Weights of a small GPT-style language model, trained from scratch on English Wikipedia: vocabulary 13729.
MLP neurons of a small language model. Each row is named by its layer, matrix (down: output weights) and neuron, and shows model dimensions 48-239. Each number is 128 + 24 x the weight over its row's rms, rounded and kept within 0 to 255. Numbers have three digits each.
A block is one neuron, or neurons of one layer that tend to fire together. After each block is what it responds to, as a language model described it from the Wikipedia text at the highest values.

L6.down238:111110080119109106138144154153148151150124096153093134137118131155131121126141165150138112136101116135143142127126115164075111149137142134126132107083143114105155139096148112057107158172032143118157131085127100128155135162111122099099143099119113141127134076141138142159133115112177139137094154132135119174106137168140133148135137127120076137102127126119164123139120108131090151145134095102104067115167104119104076116187159098136093176133088125115131123135153110103113164091095147144154158131133136150123107162128140111157139146104125199144124132115132086138136103077122150133
L6.down621:111091096174127087140120137127133137100134110138165096159131145126123123161096119129101120104165156126120147095141107182115107119169095127145150153156121163106132139152142155124133125185093122071113106131135078150119137080104192072101103124081158113115139126110146093116111144130136123164141111117094124151183117130141101111095137125078076119199102102125142155146090149108132143141141151097149084142165137106077113109152081156099156130133103126138167104149108048107172112162148145119160108133121125086116179117158175154097111107115141178098153097099093178149147134128127162132
L6.down1091:120166156145095097145127141143118091151140129134124122110108160169147143168155164137107146103106106128144149166169116148114117127103110123119137105096113129119120102111134119115104092111166118128212132117133124170081137098120111102134132115100086150106134112118110138115155116174180138128131168163112112109133123148119132128119146096122122144137163137108126119155131147092085130104150147144123118090169113113126119139147161163189158167125090112141147175160120136129089116130101117138124163140120124125098179132105139095186122123117107135115139109125116125121122106131129133123
L6.down1192:116084167099087151105147093094146121145119153177077130152103122136102160126174158087118122138102122128195148078148112131142122106094129134143128162163108155132139156095129131127148175112130097093110118124122086156173128118131159101146151086136099136116121144154071141113112119128137131131119129167150170122125143072137153130157112139117055141123121103134130152179146144137108147100122132127122091134154102115171128150126112181138091090150135127124124095140141068099095097098129135153111103162122159159110110121110145118127148096162104127143131104167128126163130113095166107149
L6.down1335:135145105123148116086121097133135111143123133131132146141151162126117165138143109106074130099155140149135158133165126102142159146133124067136096126119165115078124111165116150141158137157123127121104099080125082081129105104119158140079168095136124101116126122108130130145134109093103101119094125138129139139151116138132111134145151113115132110075135124127098138162131103135162098103129140114081123159110102176143118109182128158147120090118152177132134108078097130149126104148137129117113126125120130143098135114166103065148122072149151116106145142112124130137122149126115153097
L6.down2339:126092117179138140120118158097117134114112077129134095166096161167129148155120104162152162122102086141150056160139097162149129139135138088075120124127125149116153123123108080085130145146124119085110142062146102178128114115132136136112128089130154085112145121134117101096145106176102110153151135120117107166126111102099096127146161142125134129148136173155141115150088126108143153124112101103143077092110104117089071100140144122180139099131064132129137141091119154143143110067161148102161108124147107181166149130081137138131096151145098118121126150128177139182131135147130130139
L6.down2542:138150152131081150107123109080112137080124122115140119123130174112117115152114137144153089082155151103128123158131135135115083118130106145128099171189100139129142121122117111144120117114123130150100140128145182103100105101148113125091152121098183169134155126143164143095161162126110149131103166112113118147099140129153145122129126135122105123159103184155148131107125117102115103128124206098136134093108120131120085113099115177149127105137128130176149177090134144180148105107100124127115142141108133145159094074150144105101132089134070118159145156120099159157097149177131107109
L6.down2649:191161144177169091117127113085125155103141111124135107134107153116162154141121120132168134121142088133164142131188134126139136146125121153164140119158166152098135111093136122106083088109100134093112106105104134127158117106146155178107123142138109140135146154131133118135113132128128126130175146112124098118164134147116149157105154105102099142098121142101140116129130143154097161109113132134112068141134088160113075079126138149109156145153102069150159184168105132116105134138123085106168143122141139173149153145083121092134142075132099139131100149126164125125137112122112090110
Description: Short function-word tokens, mainly infinitive to (hoped to take) and as (four years as Chief), plus word-initial fragments such as as|cent, to|ken, co|erce.

L9.down530:127147145159142131179105139144152176148162140140157117168139162164168091081118109085112124147143108146134132165135133135131100127193092121095121104114127149161137163070136104154164136127162128163163139121129129075163134133090116097091113112136169110084106104156117121124146094067094077119102170153165122098175178160115131094146069119118084098111137096129039153110103096059138122136095106130116130119134114136122095091094098121101099120115137139147124088124134130112115140123103121129104116155108121111129127129142135145161166121141148102109137142128132095093139143132143112097
L9.down2824:155085112104132136116090144156131159040110139155138097123142107076118125136119107116138126106112158157166139129133147121155104113123115172133143135146091121150112145119136084124094123093104118127110066153148113112130126134079146136146108133149092167110124110125119125111135113110139119154149131104123068149146113069142104141099128108149090125118137114144148153082126152111126142166141146102141119137130125148136133119131148153163152077114132130111177100119137116117098157107092123110125140135120130128152129131104108158158117184148145125141117149132135176152118147176143124104
Description: Fires on "to" that introduces an upcoming verb after wants, decides, unlikely, enough evidence; also sometimes on with, and, would, could.

L6.down156:163117131083124153143105162122100135086143105131097122158130113102111056134139146153167113121160121145156132164140142133144136117089097158112134134107139137181170180151127154128145119099104154108130146120146134159144118101091127127087104097091125132133082086141121150118132183124106118129132179087132121123133180123155160108118124133150136122122118188126119134119124107114135123137113100119127161100116156091138112103166111099097133081111142116135129134145091125107150098089137146111172163123132149094091103121110131150169110152114149141120150113128120154128132135153155118138
L6.down1437:169127169142133119114104127115103137059151133129086161139136113098153117149141163146072119186104119129127153154126113129182178101109136165119130123117141177120159136141151147119134129144101137151135111128153100120157151073090111115113132133131132118134112120131150145094167136106108155156131154134139136133107145132143152145129138097138146152141120128161091138162137107102044124151106162154164133111096073148159084140147110144145112121144202108115092135136141117121135129105123128132171169138129133109132132106148164075153124118120126111113153130115123161108130122139120142118
L6.down2042:099158108082142119148149141100128124137105126117136137179127123119106102100125093068101152110132113120142143106111128119162185160090135121126128124137096152103148165141163116152130126165114140145089131136160152147133160111092096162135169094164108153093110086111148141102148180111144101159135093132088128119154111147152142096116116109134128112137137145178115103126116122160116155097101102102137129111142122152157130090161112137109141111138169130086072118132071139154128107189080159124162154143104105141087125100186113111142133128146184141106141131159139154121115165119101161102
L6.down2180:168068090136139117157131141117111112084098142172109140135065108130137109160104109118072148141165142083144150123128176107155141164108143156108119135133122152117134184153085107132151131155134166107088175155162126093144083153105160107137132133116112093147092159153080164154134107105115125122138119106147108111128123109139159096093089141131138086138172132154090146151122109104147141135113122122138162107091107124097086071111112164098125128133122111122110163089144126146131148153100106143117134096176166158122136138100142133158158129139123126110119114113127095102108138151114126140
L6.down2551:093143151128118112141103186116145146067110172142118156122127160119098135160117109132156137155110124114125131071140114113111106127103123156099137153117139096156207139108105133117158109120171135109122119114110140143139104117135119134145137114066129117115118178106161147152117134129154091151135154177129141135153157119140139123113175114148097124115112110092139129102132127139135149119163098151141156159118136096150130106089167142111173122121130132189155126134073139111131158117129166171120071160175146110138157153108134144106098146136138137115121141155137087155138175108118145147
L6.down2867:181150106092168140128080138170146160073123126101116122120145171141132105106156149034112116075169144146099110133152110149128126125165117161147149111103143159122126151125138116120155107134097134131078133097170117129103127104117084102139092135093155113121079135117131163109124137137117153119166145119095110117173131152161115122107141128114140137160109081143061148106170107138125113098106135128103160122126157160144147151180098113144112140151142117118134104129142124128146083129113164132145147123133110161082155095151145105133118121169128148101145120162111148139122132159149142094
L6.down2887:176115127128132137134112153143104126099175155111145138104125145154122088176155098126123095096156122104153186102079111125132125140110124133110106109157090140093147141115114140141131155179103096153132133146118106113159158132113141116152105136117140131140120153181088122128180175109166143110133138155146095155167119129130151063124139134110134146135142139095136135118125142137138150157112122173157131141095147078136104124096110152137088149122136108154118109145112077129085145117098099137122127126171150111172161087137098097137134114121151085112140165116153112149130171106101131145
L6.down2974:139183141155135129102110173152158134129130153080161102117132133127119093143153119152113085092137137142118145097135119143139157149103138105129159135077138133097118157112124108138141177151099110117113148093132102115193109139151109100098167114144150127136138134140155104105158099125168101092117110155125113104158166123106134108127137126114158138136089131122058126110097110084119115116115110166126150134147136128131149108116096162115161123174103126164115143134119120135094091141142118164109109164130152123157139109116142127116126137110131138125118150110137132180132124144087104107
Description: Common nouns or noun stems right after "the" or "of the" that name a topic already set up in the passage, e.g. the aircraft, the enemy, bombing, the park.

L3.down9:097161139138133160127150119168141155152120095147135139108174107126171141151123122153149137177091137083136037153147144150115099165110091155108089137101135121133132113142138164133097112103075189117147129103095122136121098154115123110055148153089117126165090116193109120132074133105128086191095133143139137110130141106148144112119113112099126131131116130137129101163138163167149115171107097142139117115148145125121130141173140113128144130114088133110166167119151169110121155150114176157124123112135123122161128121100165111115141095131134121104138124158092110084116058143147174102
L3.down150:174123120124145181150133082158130102163106136152152118122139119113093107191109113122144114114180127125104081122118135163142147127093079142125118142101111161101163170134141121093088112166120061167102108134109118142136108128141135158162136125144179126152126106128098148180129185124128155125103164155153106126157106074164100102105133101131095160104149157137096120112131149148105117108121149123111104108130137101128131147134119121133125127105151098148153152168135099138127155139125132136150131119126173098078129140136130145118100140100110158132151116159124145133108145105131137127
L3.down1349:133142119135127136111139130139133180159152150139115129075143162111136164183125107188142151153140138129131066129179156120166135126129110151133111123074088101127144143162105134149092127104125168164117081115098094158143146106133118167105122148131137111115089123132106117113100140103109107157109116134110125104135113113145093117131106116166107146120129125143142124167119148161152124112130148118117125141134115139108153146113158099132124100120145107147159078132114124167095114168110136162120137118114130064064147125129138160121108143120113091138142152102115106134103091124100164140
L3.down2451:116168157121116143115139146133163159125125081103164119097113086121169143153121098142134138142144121147140086154124154087133095130173112139125147174131121096112157166179124123105126095160114126124124115109127123122152137120170159125148109142177119129101151097099100129117103117110123124135127090111119118078117151117116140102148109067148156127145139167142138103185115152118130124100124144126136135143123109145068103091090149105113109119144112133151154183166156156159078153131154164164099098120111160125114139136088107142128131136110147115140125141143120109103114072162156116154
Description: Tokens in the short biography header of Wikipedia articles, mainly year digits after "born" (1988, 1979) and nationality words like Canadian, Argentine.

L3.down70:107100131137077139131148056081145128130129121135145089085162145117124140099154150091111152099106143155157148109101147110125104108128148126108093071117146074136109098139114122135124163108110186130122173148116144116112152153128130130126126112133056115141131105115102145093186111133129138110133131113114140103146122140125159204129107102078169130130118121080142114116147129081140117123158110167111116094172102121096102127102115129138094136136139099160063141127090156094120147123112168081107135142124124111119144157123134130146134106110108122115119136094137065122129139130076134143
L3.down1820:137175141148072138100133114125098096101134125116147128126128112112122138071137200144124159124128148119155126140103135133139078121096112134130117109084166094140111067126121164105115162109143175104132146108096149116162108159144113135116092138146085136106148115110122127111125136131151134180097148133145111135127155119134128145128105126113144098117129159115171132125130141131096149150127132137118170104142123140116114090146121116109141100130112134130088122156100147133137122125103123056146142166149126158082132154105124111122136142079090186134156127110141128115126104134130095137
L3.down2363:159134145142094130113140127075126148147154154141147122134134117123144141126095166107120165112113118141154121133152118102131097131142105098151098124118144083149106128148113142139106136115117162133105141137113145106176085164150103149138122140137099139108107093128099142118136127136103140154113119130156071133135117124106175132114068190118161139124133125125118105142155138126153125139134147118149158131159127127111173091114110106102112090153109080157174160120089137135141122106112150095117192166114112130073132186130130132125118147108084092120122146084140091137126138136108108125
L3.down2647:100142130168133148145126086130129104123149124131111136129116116163082091107128143113123159121131149156146141107106131131154091126118126105123105098117066129156146092153113116148120157113142089127155187141090139134124151154140121118160140143112087107118129164147087152105152120151126184125159166126149095083129145132114156158150088098111151092143145108121158119131137138134130136126154133111087117116160168133140124096137116102150108138115097092153080135174155156124148117127127127131083100089166127149098124133141159142153147121162123169130145116103123054130133127133117152136
Description: Pipe cell separators in Wikipedia tables, strongest on the first header cell after a section heading (| Name, | Rank, | Year |), also semicolon-separated list items.

L9.down650:130153139130143114167053138115110113093191135140112140108127125143121145098093163113142137112119116169174166117132094085129094154110125144139126144128091074107142131117116111117090096130146104143179133142114126128189143121161138113133138113155112113170113137095154168080160129166095126155163131114157115130146140115129139130122114137174146089153094110142159141137096101100131120134125117134131094166187142119117158110179136125099113145130114115113077127095145140131135111147164112116118095131174115143114145136134155139165113100074142172082160145121123109110122080149086108160
L9.down2432:126093120126124140165132134111142103149120156132093129077156168130118127107148172163139116127110105133144164090158151130129153110140122140107139102114129152108138093108111076130121143081106135133133148156143152136138137151099141100120125137161145135110154096116153136145120097116121133146141146106128102117131064144185171107122126137106152094115123129151158127088098135158161055113091115151092127104153101135112126074113090130096130156097131142166112104115093143084129134138142107150073133117149140173124141170186098168159106162129143089164084102176116120112113163105117109124
Description: Tokens inside Wikipedia table header rows and == section headings ==, often late column names like Venue, Length, relegation, and pipe separators.

L9.down709:123080096134081129142174130143137143101142110128158113141137119085169094106089098087134148095101143119137110121148053121116143086116098123173119156159099171139108130117115131079111105124104084138097112132167164138091161123132127141131131102105094101142101181090076136133164156129075120139137104120124116122150131098110130148078177144158126083123112147101129136142126172127159200137078156139163130146101169139128135186138147116148132151123110136124114189159108157097138097157093115125126146137140144136134146130102139101181130104143101095147115123171165107122160105086148142163
L9.down1818:124178127104177132116141121114149160157130126101109121110144173094144068134116146083113107095140126142116156111148090161142085130144114116063179121091140123094134178127138104141126087130134135135127105127098121134174158104095119151150128111089106124139078102114139155136092122107094121130124148142089103111142126134193080137142164087127125124136151110109122121115134116101102122103138103089130125115075074178130107126121151123143170107155171156131139106131103123146103127115100144123106146130152099111129165134194123151115112110109141093135163127137155086078124120149069108161
Description: Generic nouns after "the" that refer back to the article's subject, such as the film, the club, the university; also first pieces of previously mentioned names (Rey-, Sw-, N-).

L3.down50:107122153137143143133134118105112125145134105189164151126147146133114090140139163090112120094154133103160099138144148139120113129157138141179125119137145085147123077156124104099160108144169117123099139154145142104134190128122147126095107163116128164113118109123098148112082133071125136137176109138147152134120135121145125159146081099115112126110146163087134142109187126124083130177181125138155120151171114120134088130126138124140137135094126160126132109122112114112114125130139138110139150118133170149156097076131167068123125139108134135131104116154099099101137138117118139123
L3.down1415:115146154129157122139130174176162126133135132111089169137114156094101166155070100127106151083144124104170117117117152100155117162137138165118162137109132128136120147137143131115149108102127137130121125151135125113178148122124159102152146149112087135069124127145154104092143130112142107139097103103142126161152089128153149153132104105192155136139118132113169119158102143130086136098137137068124176132152150125157112120131119131108087113152126131173120148133126105108118081161108115097143129116118126130109130132127162138118161111074129180146134131134104132171138129131165117150
L3.down1584:110134110135109089121124127169178105138108118127169151151064146121140130085123147173133143128153116140159115113183141090165112123117132144150158172126108137128107158112143142114128098171156146091169136172121131179100148128091122107138124151103126101141095150138107098076071156135158124099156135097115143151141151104149152128134120132108106113132121138132160145105112155096139118127123121136156120124188140141094076116104092129118151109101157081145185133075124116169112132111121123171141097153133143132123072113150177100108111126145108156157137135149075138140135126101118124151
L3.down2956:120144096107110153137112124138112121139154102130092093105148126141136111116132110122087149178154124140142099181154150133093142169139137160096110130141120117177115170153112141130097095133173113135118076148154111141103104123118158111131111168092117098130137141099145142106139144134156115135144159098175113124155157116155129127105123122168111114116138100151143143169117162128131120124117146165099131167111167099122128119079125130144117128116073147101121148133121168127173093150127125107135087125112104155112103139139159141140136127105177170162144116181128114128124113136171133110
Description: The word "as" following passive or naming verbs (listed as, constructed as, renamed as), plus occasional in, from, with, and punctuation.

L9.down2029:125143118121156141114117117153115125131111136142097109146183169135146138107128139145087158108114127131109153176139154179131112175122121089072163101078112156120095155126144122106106113138124134107134116143141084090175129118133145123166113100102126125118122152109124147120141104102181086162119135108123111148132118090163135120128128136121086100118132105134138118159176115136131169098125087108136111115155124134157124129148136143154138124093127138150139163082104106134103153153126118135137126149122107179135145137118121069217137147164143106160126183116127129100115125143172127180
L9.down2105:144131127101140107093151130136134123121147096145115167173200142115113103128164159137106150107134100144116117131156129131097138159146147103084158087111138159139092165080126113165097121140103143140129118123190076132133100127133118139089132152136087112134161141123136113100128136133149098113119127125138112090134099114110114129112141134128124137118131091075165074138168072134135126133140087133107150107071123104105132142131103114136123104105137128074130171111100153123129124126113111144121129118157145161136100133129131095120152138141122138156114128068137144125094124151114136169
Description: Inner pieces of numbers split into several tokens: the digit after a year's leading 1 (1·7·89), the comma after a day in dates, digits after a thousands comma.

L6.down442:083104117119121109160090144165134127127134129152092126114117137085114113144154125135092068110133136133149171117138148160147132141158130134101111106123146143135085158136109149097141106154110074125122104156132203079138133114128102101110117167188122180138134107137132138112122118129155121109146167090092135108091114141102130122124152121073154163101142154100126118156116140103127118084138148156082092107125091148129105104112134139140156128157109114141076133120078122142145139111085148114166168107113133159122112128147103168099167111119123173120161076135141086108143156142117099130
L6.down731:099079093106122140144106105159143150124158103112124096161136138111110104137177142110126187168158139155161120124161120136122153144142121136142114122142157138147136123108140119110158143110117114133133128117153137101188141110098174111110148093163079158126095108107113123148147141151107117130073137126124102144110162136142141192121104108147119133139080159110155143140178125144089130136118138146118138124115139130111126120102139139101137118130083118150127109134111139139149142132101143135109173154146138096076120155130112146117118109115135110072135107112150131136108146089120123103
L6.down1101:173116136117118119105108119116169125096133120127153151176126139132101122114122104146148120141133099122141135118148116090177158126152116123176160107141123115103126133138133153149105155097132131135118100129111042134126147105112156177098109101147137107128091125157116116094115110044143163093098115132138081107142119157143094061101079111158139110127045137137133156163125112127171099160120113109137149120144103127137118077150195159119130127132103148154100139118129110129143127148097140121122114126143103099124137126152162142156132107097121098126145135129113138149146132122136151118
L6.down1252:095119102150084165127104125137077111078150131088121142099154131128136138092115174154123152110104126125168116126138108131178110151099144154093107104120134064120122108121138133133156131129115122137139159124122141107163154102175107086114153119148093092121127114120113168097140102116118123148133164101150114115134146132139150138144114085113152098108136107164173138118103142093143147095123134134099102153136142114121121110146134131127140134134088144144071161119124142118140115166129109129127110160159129164125148160126140118146113080125141125096120171111106138081116099125127131134
L6.down1296:090127107121104133076115100133104123120127121166100126138149095164128130085125180129127137163062130131137116094194083073137164114169101131127122180121141163121112160085093134106116123132104137148133087131098111128165132158109149152108095100135161114116142157071141141104127076105078120158149129107074117142126147140139119096195137123162140133155099162107126126188095137153136130130130128147096119101126166084115113120117138123112110147086121129167130119159106147099113154165112167121132103145118128116115165143114103157171142068145151103163122153157133146142150149100122114145
L6.down2462:166147150113137106155122127107110106151137169131129135200131126179133164119127136126162126133087123096094139107100127164107148134159144172123149113155125069085117085096128155134138127116131132138125097127141084137141157144102136133056143133118154133133077113093107101136108127128159175129134143143146146163156127135140152107103134162112151095034105137117135172140161108145114097128103127147085139096132136144081108134130127107128115156116156122120100084111082154128111146130109150131126094084134091131097148177096142133110122074164100146117132135110145121152135090143139143103
L6.down2485:101095123128103074098110149088115141067189137131168179127120117130098145112154128127166161146169147132081181110135104154102096120115070159174148127146135128165079142137111146148120099120135068133164127160158160133113134140114120059112106115100148169119092108176138086108076157135131102120151150164096142161132138145129114113092164155128109140081093136100104128168105140105139167124127117156104140069124127138134127129156114120124116155111143134112096111112092080154127145096113140141132096130174143129151103149105124125102090129122089127089103123113124107088135145129150100141
L6.down2596:116128106142115121124127110100127120151130132180104096122103132110156118094134126189044122122113134122086149153157119124129152105148155136096135140125102149176110128118123152133110138164066102098122116150121118163149156100118107121118103120102117106138108139146110127123075131121138191166141127108096161138146133137094150147091144124120153105138081113157107158165131118119164161089138133139107119156133121102118122149138094122142116141110125138092130154125155132123133137130111095087072098115142104136108118112101134151147123081139127124129133134121118126139139198156142139157
Description: Separators (|, ;, or) late in Wikipedia table header rows, as in "Qualification or relegation", "Score |"; also adjective endings like -ic, -ical, -atic.

L6.down973:193121125138160150141135092173124099135105110127150137128116173149160096109126107115122119127155168125128145133087119131101186160139135133154123176134151145130166134093152148114103111131100154198153109125147140105101113161094154105139127142101116139102096188135115155153174158111109092180151126165089122145158144113131115086115174045104113125130128137125078142154140171086095114146125145173147108108131143127107110137133163123144101131134182122162139097137106109154135159162100107131136135147138131139134163133109123091145104139117151201117134099118142108094121145123103102121
L6.down1568:139122131111125148148122165147100145165098141119122113120151154124122128122155110153161113097135102055131149190136145088097124123147111163097117130083142117137135130075129115165091103139169118121121137112150100151150112084119120149140092156168123101112086146136117136127127124135167144102173125175156105119164086139179170117145137141130109145121146117129113092094123119121132142153159156119134092101117088116096170108091129126147097137121153172116166119155136082123076141114112121152127157135081115121132119094109101124124138148117127187149132143150118157113127145135103135118
L6.down1774:117158153125155093168141101084171131141141113096127124156111102139129139153108127120108137172155115144093147097156131162140110099129112137120102157142095142139114109094137159145103169102178123119140137163110133099119121148190101151126090133117123123142111078132116100156144154165139118101082140128136127154144130171128167137100076144095139122133162166150142121122103120065141136111143110126157116128160120104187151102097095125162137141149152104116163093149147125163133118127112123164113137143116096149127121131166129135097151140140134126146202135099114154154147125117160131132
L6.down2320:121140131136129104102123098134121130128140128134142090119130164124126152128141114132135125141152134173160146125144100116123106121123095122165105193151092108104140106115127137090096088123089095124120160191105128164164121128184066150159119098113166145151131097113072127132147148166109125149109123175112165136141160167122129097120119106123112111146115137158184148155148116117105139111122107138155135098144111118142156132137109137151123108113137122092110132126150142112099160095087149133098096139117159093138162106149140132135119133119080132116163112143099154091160127128170176123
L6.down2450:110142193148090128124158110131166131175083147178153107130121115118132153131152135125120137150164165111111118108125123141141125124117126151147088128143070128098157129125114096109088122103130140153196108106115144143128092140122123164180113138109103086130196107062132141116129142163154129097137117088133141113142147121145078129142164103089110159147116123146145139141156146121123088083157177155167138177175117158181089067090104100169131105167125099116075111191157144133115127112113114114162090130124110092106129100116182126097158138112113111118105117118136103083152147149144119148
L6.down2699:099136092092086110121079087113110136103142154115111094103071098132116121145119157098101122161152140129109140110125128123146120128202152112144153134105133119108134097134129171079124086164102104147114208133133099160162131096110098096149075135116123107156113124129091151117101102123139125146132176132124135144117142119134142145179158120167137130122126111117102120115121118160124180184123079156141120099150095105111124165130139152124111145097136142144162179162123125149106151107171156140156138130123121130152165181126102113141128101130100138136129113109115101105148103132137131138
L6.down2708:142127125111152132104154142146163141153123097160107116126114143138116120142132077140108082152141156109131159148146091116126169118160133083131113091183114119138156194099145100127118109150125126104114139127137142118117142094106116139129106154115157098133124182134150149177190132134091147104106174141122168125135089094120110089099108133140145126085149100135115100143071117129115140152124137156126103121129072123128132139100124122140126132086178164111110145124111104142159164173173167177079130128105086169143157117149144151105134121139114144124124117093087172124102134113140116083
L6.down3056:128161077136107138131128114121099115157150136133128115141107134123158131139136102080135109102159161132101122123107099153090148131127107153111121171120117090080159144159119146125132047119084148173133140136129124116094115124093134127121122164160076119153107135119122115149142136154154135147115153127091157111148148130121169118104170079149117115114149146185144146114154151160144106106120106084109143124109114108120138114155139158155125095119173155193119158134148133127112111071088123135124147078099101168114142124113150135128130162121122195111147132152107126095140112148108129096
Description: Final digits of a year split after its leading 2 or 1, mostly in full dates in biographies and events (2'025', 1'952'); sometimes month names after a day.